config = dict(
    n_layer=15,
    d_model=192,
    n_head=3,
    n_kv_head=3,
    head_dim=64,
    d_mlp=512,
    vocab_size=8192,
    activation='swiglu',
    norm='rmsnorm',
    norm_place='pre',
    norm_eps=1e-05,
    positions='rope',
    rope_base=500000.0,
    rope_fraction=1.0,
    qk_norm=True,
    attn_scale=0.125,
    bias='none',
    tie_embeddings=False,
    parallel_block=False,
    init='normal',
    init_std_qkv=0.039,
    init_std_o=0.0,
    init_std_up=0.039,
    init_std_down=0.0,
    optimizer='adamw',
    lr=0.00396,
    lr_mult_qkv=0.4,
    beta1=0.9,
    beta2=0.99,
    lr_head=0.0185,
    grad_clip=1.0,
    warmup_steps=304,
    schedule='wsd',
    decay_fraction=0.685,
    decay_shape='linear',
    final_lr_fraction=0.0,
    batch_tokens=131072,
    seq_len=1024,
    doc_mask=True,
    train_tokens=618400000,
    steps=4719,
    dataset='wikipedia_en',
)
MLP neurons of a small language model. Each row is named by its layer, matrix (gate and up: input weights; down: output weights) and neuron, and shows model dimensions 0-191. Each number is 128 + 24 x the weight over its row's rms, rounded and kept within 0 to 255. Numbers have three digits each. A neuron's up and down rows have the sign that makes its largest values positive.
After each neuron's rows, "fires after" lists the tokens most often just before its 100 highest values on Wikipedia text that the model never trained on.

L4.gate376:107148114107148115133155087147141134106159097120118101107092127139161116153165103115158153141190125177131070087117127125143155129123139121106114131146126159175105149165152081127097175099119121105157159101125135127142090072117144118136152184141151132129156132161134148133050079142123157092129109152141098147116167091126153177141166148097157099127097130137116130144136105109115137136096117111127136128105150131076133120131121106133105117146103110094109079130136111124147118130139131130128152108113140110137146122132177141127101149094123165139094095154141119146105105151132110130
L4.up376:101173132122140133104153077143119142097115141060122094130137159117137180155127125166145136166120171144137124117177144139130143134144127163129121086146123151114132122122093124128147116102089104077094122148140148150147156132134116100139156121131126146092130088108139145130077168179119135088071146089090128127140147085126121135103146164167149159164098153132188151151139133085121147128140147103151142146145133121109144115147137130113134162132103158110122141138126115146123107140126091080121157077117117088135149079106125118127115088111160147115136126118091118143108121131160101120
L4.down376:109105123121129137108125139123092128114156168089104115173145114151130098096138105102138132096111136117105180127134111116115134120130115110132140147097145132114125113091114154126141137142141139098120218123106137108128124113122134134132129169097150164098095131102138149139108086121144157135113074138092142082106135156089138143135130120150103076106114124149161143116183136118126094078117082145177099135138141147151117146087150183143131124142126137147132147125139095113134130127121138129124168136131141098126127152082150171134111138091093101154165115107103145174092143113177167085
fires after: "s", "M", "S", " S", "ron"

L6.gate123:161119147077123105187120107128142147143141121134114125103164130203139085148077109109121096114145158189119127113157144126105116092105090131130113160116089142136095093157133163117136112170079129124188128098157126089151126112114131081133078121155097116119134122145165108145120162147118146119132107142117126091158176164138145144136113090113120121194140138087147126080126100120128158140125110116102123099130145142141146147138171116140144101135144163136140135176122107116097103141159128132112101130150137098132130119135130121136130106134070138111098111130134144160122123139124114151
L6.up123:162104113130129120121099139085102187113129155146099075128130163157097130139156141151093152119121128114099129118095119122155139138125128134108153165174147186150096103129131128090099117135098139119130152104142141130119131149140172134155149116138112114152074110119147156135116110160173143127174104122140135139113145170137093140118140099131138163137116124127126144141116158137083108089147086148167074147126115143119163127123162093149103131138079150110130122176132132127131113086138078162112128154139147117128125142088104104110131125129135157191098116122167155095114183123158152121
L6.down123:094126090137171146065109156164118111129101099102146086104093102130081120085149150143102139141137108109129139123118135136181142124142115130086147172135135084134131098128175100113134171135150119144142122135141145127125125159139129172165113129135137130111119142134126133132145150168149167152103145116104128145101127119116128163127151138080095079141135105149122105133133135130137151115116103091156158124197190100144147147116114141115087171159125098109160132126121106146127101142123117113076119124134126126103101123171160090112103129075138079159119102144120100106109114126156142113
fires after: " was", "\n", "Early", " World"

L8.gate221:133132180145089146134103118116152131172099109130110120115117099068143118085175122128129116123099154123129135129130108159108103156146122116127105126166136084106133120145120133105094127133125149146117139183123118142130127107154133126127114128137140132102118114139184081152103156158155138112098116097099166156140150111125149129105118119110105120129137147120132142088129105065145150127130107100103127154129116116179106117117107091091146085147140124104134146133105106119053124103150159144099154124086127120134061087079120128158133146159108156155110148151087118116104119129193098112
L8.up221:178127150092112130114106189144152083186152131093155084147103098139146140105147142106126135156125131157135138101174107158129145180159119151105166160156117122154109114138120097153157166096115147124128127108144134113084083144147081111117126131188144109129099124125102121100111106108109134165100151139140153159129123112119117102140106127130138106145155113120097107146141100127124110107127067118136148117123138078096173115174135153099135121076129129111115158123120098127091124157143161157135153128143137162132082112139101155102095107109137108165134153144152150132157127124149122129
L8.down221:082129122125065111135123116118104139075090106127112164152127121162165117136111112103096143114138112106140138114170116137126155130134144145169089138156140123132099120126143123130133122143145086106110141132131127139173085147187133126122160102158105126149126132123085125162161103117119134082116162110138158170119124143156139161133089077152158094090104148145112147134130129130080143166180127129157126132124135147124116118101120087136127112122145136138108167148178093132085136143145145135164176125124156116145156151104142132093119162114111132148151122101094079111194115131107130163
fires after: " ", "1", ".", "-", "\n"

L3.gate219:089175140143125150093124133140125183147126103140141118140129096114136156134149129118117125073129128128132147123081124193131172123136122095112140140113185130185128132169121070154135123140150096121098174129146120143144137134110165098118114094116178128096138112137151108145149128160092122103133124168129150128100118135137119135155133113131116134129112127118126148126096135121152095113117090158165109126088118181168117151143125109129175184113146117149129141064108118085121120104104120154126126133084122121160149126160108143157133163107095082163147133171141109162114127124113098147
L3.up219:125119150077113109120144129103127142114147065125173082123140095142065173109094157106136134121158174137104117147148146132101130115112146127059150129138142109180100157123112132160162104153116148120127146129088140121124140132093131137146139092135149156119137140112115174141139159135142138132151115125125168110141146110135146138120119182174132142133147149131190088120132115126140121133118104175089145116173168104140171136140112115128138137078124125113155138118155102105169106139099131172163132131123127131150140096113112129118110128158142129075155117105107098133111179126168149102
L3.down219:124144111075117102138154109137157096114137148132103126155133105169133152158136152098085146085149104108121135156140152107161120132077136108158130125095091128138151129099176141164166119132107075132100101121126133135172090163152115104160110147122098135107163141162109144090137133144137151156103142048102159112133106106119147132100135119126128124103151145099150145128114146185133145128126158144079121119167100118154114122142137124176112108143120121139083082142165137130136085145114113133111125107122146129121100156107112101129135117167153132110153113109147179130132116066104134104
fires after: " the", " An", " A", "An", " an", " no"

L2.gate436:134167121121151100130125171146159099159150075130064126115135114158084108162130120127146114089162159171112121102110119152182179126117095103102092126106121161126167122161097115151120168100160113116141139120161087126083076137129162127145132112143160143099080111120103197136108145161142123106146158139175138139140115125123168133126094107136083130125131099118107126091137138119116127099113134145161134167104100086112137131158138127134129132138168158100126166135116144126146127136129135109164130114118135142146109143139106141145162130123144132128111157118137123133127104080116101073
L2.up436:143102153116149129085152129114127066172104145135148089111125128122111159083126149102157183116146120165135123146151146112137146101126091130143145092150160123099140104134064153137139127106109109085150110116118101134100132147157137162153077132130090125115118091120155138134145094132082153088115108113134084123142095118091124162115151145101155155135155117156140095130110136113086112103147124164125098115087139104141113191138165136103111134065102131111192121116151132171126098120092136113112119113095166142113119133117084127142161123147135125124105132129136098124115131127131123122
L2.down436:104150139070142111160131110133092122150120113132114160126188117134105148081138158117140125117124146148155126102107153144115141149099128076099130132141159121104104150121159148167144126086114142126096096130078145158130121138142115119092117132128122135086122097088100151140109166149138146130136092095131160139141153129135154141139173155155078143077141120115161110137135113084151131119111116129130152173143162162152101113161097170142129096193139137104097095156105144120170118142101102095119098138120127137123113129119132145197103143118158151142145131127108105114114140075133140101
fires after: " A", " S", "s", " a", "ad", " Le"

L6.gate356:091137168105085102115143156109117111131070128143123152158137155090128140126149125129111168095084119128123135081106138197094128095109093147098097084148140134186129140174113163148101131110164086111124156136164130145117128140110121136152119118121142170109109118139155130086087121110128148100126119125093111109141126104131141112138157144141105169139147150157120141094116141115103074134142144146124094138153108143143112110112124132168092133124119159137132155131115130099119110132158088138153117125127105113146082143133190155107140165113118083156146140137131180146125124184104146127
L6.up356:158111158137197109128177102143121095155135164169077128118105144166158128154130131125145141121105117126102144111107153141113149135151130089116109094142142160092103158156150143129148132121124157108131168143141142155159075125107135072149125113133159116151097134115116106126136069162145135099121138187110086128099095126113136129149174086053113116133159086167098187104109113114127122167149120120163126124111118101160106105139123119122135139151141139114074143117143102121105135129137145089112130110095121126109103130126156137132129119115123128117079118105125136162103143145147134135
L6.down356:110156134112088162112180174181205133124110146149104094107127127086099104123150159156120145141092116135140137137100126145143130124119107151108118134106124144145155119139110122147148142105106106142143178136098159121124155131087090135106184122103133139100136087127109136139111153168124157137106119133145110126179155140157124134118124146121156123153105099100177107141135158139135146143113143152144125134170095111123113130088163154086090138173115142137120124118086164117114133096134134116117131144113145175068088123122123134139151123088113112151132139139125152069152135060125126127
fires after: "\n", "2", "|", "don"

L6.gate380:131117168120157104133121136113132102165134131134149124146152095088146117155151119105150153095162172138133120102082162091147111103117138103160140107183115096151117121160128144106104136123116140129144087108124102109116144103152145148131157116119133151095119108134174078151141102159151121049114085158108100134142140137143173136089145129135073137137154157137120123107086096179144106108120131164121124138108089105145123093114132125149126137149118154119071144119124122126130121119143145094123127121109171107106096094146139163193133089121107118141142156116167138091137126138167137150
L6.up380:126168136111122122145115144162147129115119145164155128134081139146102130176085077121143117119142132113131162115123145094148153106126140136124111131137146114203145128111166136123123132162120151117139132096096142168125121129144168120169192107138127140125110160130128118139134127153110128168131089164068119114146179113089140115105160103114107167156153090134099100148149187145139134115094105121151091136145111101156121154144170121103153135148141134146104104171128127121114119142119130156137104138121099122119150134111090129119118101142135111132175107109107148130154140069107199095
L6.down380:098111135138171161118141145137182130117120075148160065157122112106103118138107122150149141151133111107124099122158118120147114115141132144142111139126149154143149145138136127126135133133172106091122141108092124181133105152144130144143148125151137130113096128177102099144129144159129121162143114102125163143117134136124132125100134097118116194125101169101125121188130188110147152160114168142194133074142109129153159120108160104127133132190120135111151128145169153142152150130125097118125134129141137070127097160104137142146121132058141095096152117145146117119133127108145171152
fires after: "\n", "|", " by", " (", " Synonyms"

L10.gate313:140164126082101109115103089127162122137161093103141141120119141110107116109107110112103083109138106113157129145121130098103123097090130126140140103112121111129150136181106099110112121099135140091135138178134102141156119110158151079163161128109127132103109127193127096178133119138150127125109158115123117132157119115106173107096147157144113126147117076106119140096114102126176132101135146134144103152091087123112152087105146118144144122124073104121111128104123127144137094133149113132176081107099156115113133110147167176101123123123113188142119185148163126108131114102126093154
L10.up313:135119089126104133074090141127114125131119121117163094163118124116117091124148109197109106116116141141179156123105100103153145113125123110095172148134133116128125104118085119101119111123165136129182123127114159192113135181133118108150069130155088113112120141161125097117128091121119137085128101164113099108149128156112116107116095139118132157151144097120113066166121133150140060098136094105122148134130142103119133123135140137106114144157083141116137121150144124137106105181156100100159114103122111136166090142143158116138138157127114176113124175136147133107109148132153129112
L10.down313:133102093145128128103150142133099111119115163139156090149107094137129131143134136130145132088134136142115105150114122099130121160109127099112131122141118120138128134127108165081154115132136110116144126109101128179160184097135124096171107115177118118152132119117103078115101094099089178098149126112145138155141121126130128120144129130167108139130139092110134074121127093146120079119124084105138151135213175088128128134158129117094125162114191150098134125139136173125090100160137149115131129154092155108124120167114161157121142124098107069122145099154141153112123127122141172114
fires after: "\n", "2", " Party"

L10.gate252:086138132133123107176127119104136158128110150145127104128115107156110102140122092126099136057139124146074130092095161103120146132123140113144125147120143146079132120098132086096114092139123091108128136109147118141134157075109140133121090144149148170156120120149127149126141151154148136184120092156139172106116126082115117143119095170143125106135131096092112120121159128062154127121133110113154141151106068114115119120112149125109147132138122139139122135110116165127160132127124108133120173178115179076129114147127137089157122149118160131166126136122084082142118145059133129112
L10.up252:085116130098112088113091134157092128080122132144122141122126154152113151088102077088127120138120122120104149094130126131114102149096151135113131072150148149133113131100159111151123131148064144096090125090132111086133140114124107146127124101116104110130142120141160108121153144123122179132131151148153133161093131115147117187148087128138118147101142107120128155130114102080100127109136144138138141074142112112084145131117116133115118142150122103132193153160102141131139103144172122139128083116119124111118172097164139088155091150146095184124142164140073138083116115118122136139
L10.down252:107182115124130097093131155154111156134147105133120102149080131124107115081188154141145117114145115133182122122107121140121093131130109099127128150156158123141144121174129118128168130140126106147086131117091090141042095157128140128144084093129128141132128139135128073132116134138142107155111106097110126149144100120154098092128143172120102122120139118192160090129088147113117162105135103139175128103152172110157166122130108132134112094139147113113170123095135116109127114129144085119122116150136118134141153121132098127108103149141119135175132109127123098074111097083091122128
fires after: " ", " a", ",", "\n"

L3.gate426:138153135123139092072131083133164160154129121143176095105086136131082139183120154122154126116128178109141115098131093180091148100104122147108127157124192105135114129136122089129142149144120150082137120150122112124097092155131172110116089146095101147146114100146126094101134111137115103112131104135111158109103138103126137136109115107088109088140132126155113069134181129109141108100135119110096152090154135151167145141154138119125101142094161142133121145097168116137176144082136082118125122114119148140129128137133116126112098101158125152122113143144160162176124147107136128139
L3.up426:128144167148116125158089144104135146153167131181150130125143124115126152138138149121170124154119136167101102164131136109170160146109116158149128096120113121130142117046116091127100100134100126128144128111161112135167141149120131145158124154128138147132095106123126121167084095163119137134076116171129117133113111100145141156094070134129165148148119139144169135108144148106085127161116112128148165129132190092171096107094170142160110103156130131122138119090174130130120131094171144129150166127125135109100141120154082115162120137130106120139162107100143140097132115127104110165
L3.down426:099116141204130123138170112160063120104108112120094133152138160147122116168106117080143169133125130126152116102142170112127112147101104139115141128114189134115140090111120132156122105127142139125121121106122108145136108161106143165093125140138165144149122156139148098126126141162090076155131151107107140107157126113118154143096116110057124044114113151174124149072096150127132153141128191110130127123197153130127176125148159138172125116133141161126107117125161122117140108106135124144147112108144102139130128116125121136110153115136144121135137123133123156148154134149103117103
fires after: " A", " the", "A", " V", " T", "C"

L3.gate283:148125159107180124145130157163133137146147125109158121144097150123108129192119158115167090136172123163102123170132133181139129123094137100137130132137130128144169131099136099163122172176129134158147139129139116066119110108079115127120105092131103133101145141090097136121132096122185119171128177131098130141115118115127122157125116175125089134163139115132146158141137149146093110136123144111120125118115088160151127140119156079163129145153123141113140118092159090122149149072158097137110121133113119106142146146121168142115170156161127113123144160123106173166093115130137161131
L3.up283:140160157126134151123155141175147106141141124073118157166103145114116093111167150133110160098146148105125146136154151098123145115098185123115164127152141118121146115160144138102112169092138120133061133104103129149103153120153130083131119148104123183099159144127126111167112109155119115123097114178137117105138138116118138148101096151097119097132145109117133172123133161093131161162136090145153111108157151160163101087094159121085117140125137105127106150091127144102097127121148110141140146124148079096151139162189116091137108136114090153137140157167159119124132110118123121150
L3.down283:146073130082146129112097126133144110171141120122156101144141125109157115182160075113132128166155148180136153164129096135150102112096099121116150118156126152168135117117097101128118133183150126164128124145129103121147113131152111161153130136155116113137085184108123105124130126115139129125165150125119100120146104098122132145100148113126170156119142147093145154131136182117131091155096142097155116149114164110120098145164146123149109180157121142146231136148131159102102116109139112148118140131131148124154123118098112144090116141129115100134117122117097113128104100130099113177
fires after: " T", "T", "V", " V", " ", "\n"

L6.gate404:150137179134131108163096111089133119166115112147098102135113119112117106077090132119158088117115106138108178114119158115113159114135137087139108137175149164133124115090061121094089135159139170092122097148109135127153155099140192122102150127100123107130107153147202163113090137130152141131112113155090124105152115096118153088100117086120113141098144095113121129130152138143114141139103160146071146143112134145108115129162135128139145111148145145118086160108127116133156137100131171139122139119116100179133135108114128163127135092136117105113128140163135132114115130079148118144
L6.up404:124160123109126113148141132068099096085201120133074119151159108098139110123134155119098120117135148117174141130111114170148141130126167102114145112158154133133106073143132076136096124135173156118154115118144136131137147136153120126086112107143147125148136116166134105121109146139132121155093163126114121143127157140132117107123119132128142145115124107092128094111121136136155068159169157128099129128153126139147110183070099143127153060117156090148100089128086138110137120128110123145125080139130133132131109097122122160120153106150122148106191121163162147109148172124117114132
L6.down404:079161138137100134138128117113111117103157126116130099223160147137123130141154110115123158100141091167168100113125155155116121152137121098132123140159133155117101150108146092160141118130107130135132113124151161112080159123130105137127119161116112111151149098086117111139084146164179073120131109126144131145094086136126139134124158122123090129111114181118179113126101175136128130116161113130149151097147124146101142120100134106158161108111133095104129120164092156093090150142121150160129114144120141111115120126118108114099144146136117143189160135121126181122177161172136142117
fires after: "\n", "p"

L2.gate193:102131184135118138097143142153128152125129143134151084102131145112109157153128147140087141160113178140120148111133134144115135094148139099112097107109098168169145095123126117119120149168078134089120164138126097154155167162087100138166114141144123134096154098177112126127116141159125116113106109148153141168132083128171094143149154096110108089126100141100117129114150129148128182118113141151135169165099117128106142136108092119110065128117113144128096120107150156054156130139116120098123140142099138151111146134129151135118124156165085123135113124077143146131142104151137115174
L2.up193:152107098059113167127093106151157152162121132129105109117128158164164112134133129088122105140129162120153111107149158123114124120139183158131169104151179131136125112159120086124128136091123121130101127130134114131142143118166145130113127153175144126130086097109146136129120086142116136162101135128085128158095100145093125144156162136144179177128109123140083126123162151112115109119151132088123113120157139180120154099145141176096112139099115101104140130113145122117129108163096102167166147113124168156110068123141105094124143123078127119120153130101101150132116168107100131145
L2.down193:133122137102154147086163127139101128106099134094078143118124151143146090119121117095137167141130140177152086127129165130144146131149129110120094109134135102136123130130112098125153138163112108118136119115111152145064150120130145154135134079135165165107121109148130113122213152170136126142092113120107157132094175157129137094133091129126083132135117141127139148090103143126165109104094140088090103099109166122125157172087136121108117162089133112129128123129153143123150127171143147122179137133135126121149106125144109109168158146172138144103128119146196155135121124130176103119
fires after: " A", " Ka", " Za", "A", "Ma", " Ma"

L11.gate84:156126170120142133153136131142147154138113114182122154119130118097130156171093143159074084137145117129122107164139162195150123130106107104156096109123144125123138130105089167150101152103115101127138138142148104129181157094174173144131104134102119149109145112159163148141135151139085107174101121073110120134120116137093099162121149147094083112151146123124143154137124099126129136136096158127115158120118128114132146135169110152178115128140110120155102183110149115136144124138137138095145159135067137112121087125109089159156122124135122113142121147062126114117164132119109135141
L11.up84:150155132106105122171062130079130152145128115115135134168122152135155153110114126166133101099149140139112136189136155143144104130148109137099174120138099124108133127080124125130131133125135116102173097138110136115118129105090138173146100120102123138095153142113123143135159163146136128156120124142092132142167114111116162149165129128082095122128125131090100111104115131142127125098094130090068184122089139120138127131147082151099142138142130143094090127125159136149126179176119147136093124140111088090134095180093108127157129160108128109115147121118161166108151099134161156159
L11.down84:151122156141135150126139155131038124103143113159128121155139148122126130074070125200156127075153162143137115141147110150144143117165158137167116128114104140128155117100133115153144095145125143154176165143095132143128133119122126117155161150153129117139105139120156120117202138161107121157177108144142135168136105121098106142101143123146141112159120124144121149160135129130158123126132103130118108130215110155113128179106128136097130147135142140141148115130186135149138140124142120113159132132160143088139100119111147104126136102159109111095116103106150151085132107131095143150
fires after: "\n", ".", "'", " |"

L6.gate475:129153106096147094154157118134138147137144140161105110118123115138140111136161152120123111136141142118133152109082132119160143136151109088128107109139138100128094156144108126138121163105166150092070151127158087131118148127176117097120098168138132120133115071165152159097147160117104112119128117157125143101110182124122128136142152134108132135142089121151156119125127093111118117125160144100132122116130183132131062129152102124138142126137174142177156138099112096170125117125116090116095107153120122165071126150135152104088176063118144114153117126112169085141126164118109152094
L6.up475:163112110127096149181123162101117107127131136137171154156110103118117138104122103143088147120178155115152132148126098135162148134147134145143139100117120156134133126117094172122133163094130097102164095119167160122136162143150134123122139135173147182156130104125119116134164132188134136111094113147140120120122108086157114120098102182120121181104115153142094177146083132167104106111106100156113106148130122162127160140118125079125102101147100125142129157149131130143166116097137121111160134125112131128106100090176113143097140113177087136149153116101158080145141137145122130149
L6.down475:150118130174114097107104098089045132141135117145136135167118141129150163138108097145099145099137096110097171156151122158114106185103110086111151078115120115138103119109118103104124149129098123128157110139119100115112107131151152130146114129137131128121116166194143111115149112112138165100095143108140146112139152131121148163136146116157092138135148123120116104122123114148157150096175136135153110139123143139086121141120136167134136122138109141125103123142065132108116115132197137113122143104087105162146159103042109132148123131153112162114146142156098082105148108134142140134
fires after: ".", ",", " of", "The"

L10.gate234:137131100110114139101136137092155115131144143126080153120112106143128120112125118154177182100170156155117137058100086141145086133135140163058111142086150069116110112116102128167104085141119127122142138120138112129130122124113166141131122146131077103133147079106140075109164128159137155138147129149164133114102088133092169134118147136116140115133104112140098119130111126104130131134129165144164116107113098169082117114112114127166109155148131090166139174136151130107118118098111137078133141150118123113124131143136134147103147137091138160178121153133112110142127141088105087125
L10.up234:147115117109109105160115133117150115128094118128156144116148097131135149118190110110115089077122144113108157142092118136131126136119111139116113123074135101131147069128126124129162140138157158142117085137141151157162148097083199081105122086127100147119171113107123112134154124171149123141119152141181128165142094114153128138136134112134109143110119085140163119129136086104131075155143084121116125114113142118117152103183156137155131084104155099135106093126084110155118116095151103121092102134106131113127103098112142162119089137085134149131163117123115112133136100124164122161
L10.down234:131154156127151129144097136121039165117107117115139146157123122155132119118114149118108096135145102144153108152145070132099119095139139127134162128157150153091140138146110166189136128161131092112119120204140123125086113151139176129119140117112124115126150120115111133102152119132107118109094143096145117091177160114121120096120096156108111135095102136102124132161113138104123120171150071101108121144077154146071148140118133132086111144146109145181128128143091108095109133130126118098136141101102132121171122096132132137111155143106088146142132138105146119153117096123101157096
fires after: " ", "-", " (", ".", ","

L8.gate329:126129134112152138130116144145142129159129115130143132107097115104208124183095124144141101095149148161150127102120134150123136103100172118129133100046171130123085127108140118163081142109108119142111137118122098154146134117164157136138114125125166135134120133112140163112154091144145107095160137113203125113105128122126154113109135118120137148148187115152129132132145148098117139138121102100127122181107101116104162130150115126099112172101123117116137165134078152100103122148108155105152136140114107099094109114135121133150075146117078162133160149082107092175139130118128123115
L8.up329:121194133117109107157151094119109094119117126120127141132120113068125148065162147159148149102138155140142100108120173101114133141129083155130111129093103146101132073098150176126144152113107115129170122106181130097107089136106154135114134131134099130158135137094124130164083097135105141127116106155145124100135091083149116135180142118155084144154182122156131119127134116137134124184118159142103091126082109108137132114116141128146119190142098149128178143130129131134145118118155094084129145148124113095130122090131102125118134116154144102157143112180110127140145121122129132136
L8.down329:114125139125160097135163137120105118126129128169130193151090139130174143097122097126143167126114134175115123136142125121107138107158106171126118118108102124107123084130145122081163103146133108162139094094147133139170105129133127148123160094087107122167120116124149114182111158163105154132130102163154151087135092144129113131099125101159130143138143110084091095139135125102117092104139114122118172124129131103130117077092181117101128169126098133100115100108156098126138113130107137128176133122120172125102159129098122151067171097129167109162163117134115119144132129094128112149
fires after: "s", "cre", " S"

L6.gate333:131160138085165113122114090108144082151147131134104171126059106106113145142170112168129107083178169114131117121147151152167083093124101140138173138140084124134150117116056111163118128138115124142126158107127151131105143104117137115093103117117098150135137139138147104140097113121109152101115102139124095119108071140113172153105112121135116132143146113114116113122127145113118115139140115152157169073125096168130113105161137138091128117096106160116122166120124129127129087106143115103088142107117137096132109119139135170144153152129079122122135154072124183133133137109156139144
L6.up333:119125093175142142094101094145150153126146126166126140139140156125144186157130140121168128106069121108129116103104103116118099087135103131144152136107121104137088157144112149137151162108136084106151129112116133182156177120131138145171144098119117117151135140144102145164092077145104097098127128134148109143119120133110157152109143151131109144119114085123156119180111070113105094094139117091118169125104130156120143101157122160154174132136123149149114129155089132123133105099185153106089133177118129112120112109120139132148153137137093070148117107149115125103132123114159102151
L6.down333:119146063125164179117067096116141137122143103126150122136107115068142109118148117138114133145137122149152116133135148133146067141152109112112123100147075099104133175134126115146135154161126117153103137126147132166132127135095150119163127100113134154136120121161114087120124117155105125126133152147060121094073138156100137159094139145112144152117162106078120131149118132149114156117062062120113187118148133127141126124142132125113139118117130164140142175171121128121108117120135150130110110087112097160079088122120149151134135144138151118116150084123136150132164107107140142115
fires after: "\n", " Ar"

L4.gate14:123108172160152154103148132133123120111109117110137082132111117158101129159091123156095139121153147149113116085152112133144130090113128076094135129149165138111135099087106134150111159171120136096139122148137103157162150142153174160110147149108154129115087124166108184142089160103149143103132147154122080091139121161143147123132169141117117145153147155094087170132105148154136135159153144145093126133141112176143158136166138098099075148129135124104107146154109104093148098145131075127140155123143128110147110137114156124110138090115149136143097149091164085129133129142115093114
L4.up14:094136140147151120139084131139139139127138135148105094128106168139137153126130160139131097138145137154124090135210141138169119104162126124093138108084166118137117091100166103167121154124126128101142118135125144115105142163112117128118093151114112163145084130161068103149131119095127116142073135136162134115121190156147120093160133162102135087097130134077158141133126144125171124113110140147117114143087142109131144187113135092137139143089111169140122168136123132126161113118141126131102090095117116125136128104123143129105081139108082126129104122126082088126117139095099123165
L4.down14:121137146132126149143107128125080093116117118127140093157105134132149132127110129135164126134118112155165091101169101161194157118128104125095153082149134105089127171134118127098123162169145124153094123130160131159123135132139142180121131122148155130134109129129140130077157154092144128085125137148132128114126131146113164173100104152127129123115119156148120139147147172093116085147131115155107121151110131148164144128176141111113088136149137112189156101143048137130125153146170106131134133158098077095145131155168123115100140122168127081106117129103108132132119151117080142147
fires after: "\n", "E", " Pa", " A"

L11.gate253:102123148155094120108093158144148134158124144104121095113109099133103185166136108124115073105102116110094094147100153131118135111127088090095133084168129105104101116127113129113114142170118132120143171154126141107107135092160122105127130122096151126138131149117167090119151172106187146109130159125143126134128146136124142099106107163120082134132085124108155122091173099103088131135127138132086152130117113115148132106174148190086100089146120124123107113092112099120143071136123140093135138118087126063134120127137141114108116120150109144131106154140147148126132123146140160169
L11.up253:135129143122143125130112202146132110121144124150134121108128089148121084137134155120073115146154140137119128113167131084153165104125133110120152139110131080174087140162136124142143114098131135151150090149131139122115128123146084092115171138127138122153154109140137129117104099107143131133122141097136108111099106151109177113119148150135107092154192151121117106129106161100112099098135095136119118146105197144153108137128179095107135114145114120162118145094112097113132101149084157125127188177178104127114102158104153132130156173140143125103143148108142170135137161107155149131
L11.down253:100141110138162084117162146124104095155143132164100131157109125117127102135149153126117126156158134123125124077126103137142130139116119123126104124156117166129122142112118126180097091133138143101085146098129117108109123161156140147128146133102153134144080117097084147103141147066122130129113125074158090147113127112136106113143106143155093132087109097113128140152085144141153104155103138064114168104107086076107121112123140161121128107121089149103133137142147162101144096104133162121144115123197162151153139116119078130124097167102149128115125167154093092102144116142164135125
fires after: "2", "0", "7", "8", "\n", "1"

L3.gate419:137127161130157139140113126120169128167114096121125141118142167127128085151154114158130135087120124110154093117115126136145120107124091104095147123127145154097123156136125136055080127099141069116137155142135106098148105098137162112121133165161140121112129071163140099114129126109131055112133115143158133143138116110141166100129106083121151130122135082091144147101161121097140121168060127132131130127109108158169099135165072145154111138154126150145114144095100138133139137118145143146111122167121104147126102096143112148176116144125150128150098117181151107145117111104111153159
L3.up419:145120109088108109120095150119109154104102106111129145133142145172159144129090135104131125118138130092150150110132134153108073088154113120131142147116090122145140123129119115117131150126167086132133163136141135075136096067144111111181083131139175123172116117139090092115116186166082122148165142087152100146140087113116137147097130153124164125140095132079128134166136177106149159106126112142112161104097090144120135151160141138124124155129093160148108141111132123145118122141180108150098103117128101113109168096141134118138126136136128122106135115151132143101062107120121135166
L3.down419:136161164099102135107135141111098141111185174088133148133168154141156148118117099125121174163124110117094126126161135127135113129088115135080128154072070120089131129137143132141174114139166109123105187070113148117131127098129116139154111138135104129120120124089146113107138089105103102125167112158151175108116149106154155125098135124153168120140136093135172163120172152116133150153146117124127109130152101130101093158166148150109129110112120129094128109091105171132143127163160106144137167126160130128089139131111170088135131146101109120119140150135160139138155150128128120090
fires after: "s", "P", "me", "|", "p", " imp"

L2.gate296:122174155139181113166087141172152119122132138162125164110124122102106110124130090168128121167124148153161146107096145162138079122119185057149142126128147109098134118137132129108106129099154126085134124160142111123148116115123118100161123168107136158112139112146110137095099152109117097089111121130174111181144055139088128116119144154116130120119122124120121132092138130162114135166135143124141141100110138122132158124106106139142154111111104125141135158129116154107162113136136105091154136123097142169169159139073140131141107149122113146135163164144120139123173175119152089165
L2.up296:102157122126146116152141124128120105135149116130124147151148127103090160162121128150143124093147123112126172109149118135146124121160190157084123173161173074132085169124153107099123118090136145131107082178135161107097119122108143129118154138097132146157107120116156161129126188109102123133156124159176136134123108117087132088075139156111175135118145084128113165132147157143136126173128172134107135111141109129142146114123156110130115122152104080116113155156145163097120123092160129131131124154124135165135175111119142155108167168128112117183140132160115131113122156150143117147
L2.down296:137172131094157145097130114159012151145143186128119114202138116085109137161124126100111128131126130098114120141138136177152118120112149146110117116149114144148088118087143119152145134125130143097115114142126192112194129134123122101144143112076153124132121079125121124158107145123128118136146148109180088135111120122113117078135102183139133153089113144138129153152124137134105124135167108162154127142119105137136145134120144135149085103131104104143105146145143148137114149119134145148098142143150105125125157112143107177116116136106146144116141151120146126118131130116174149084
fires after: "\n"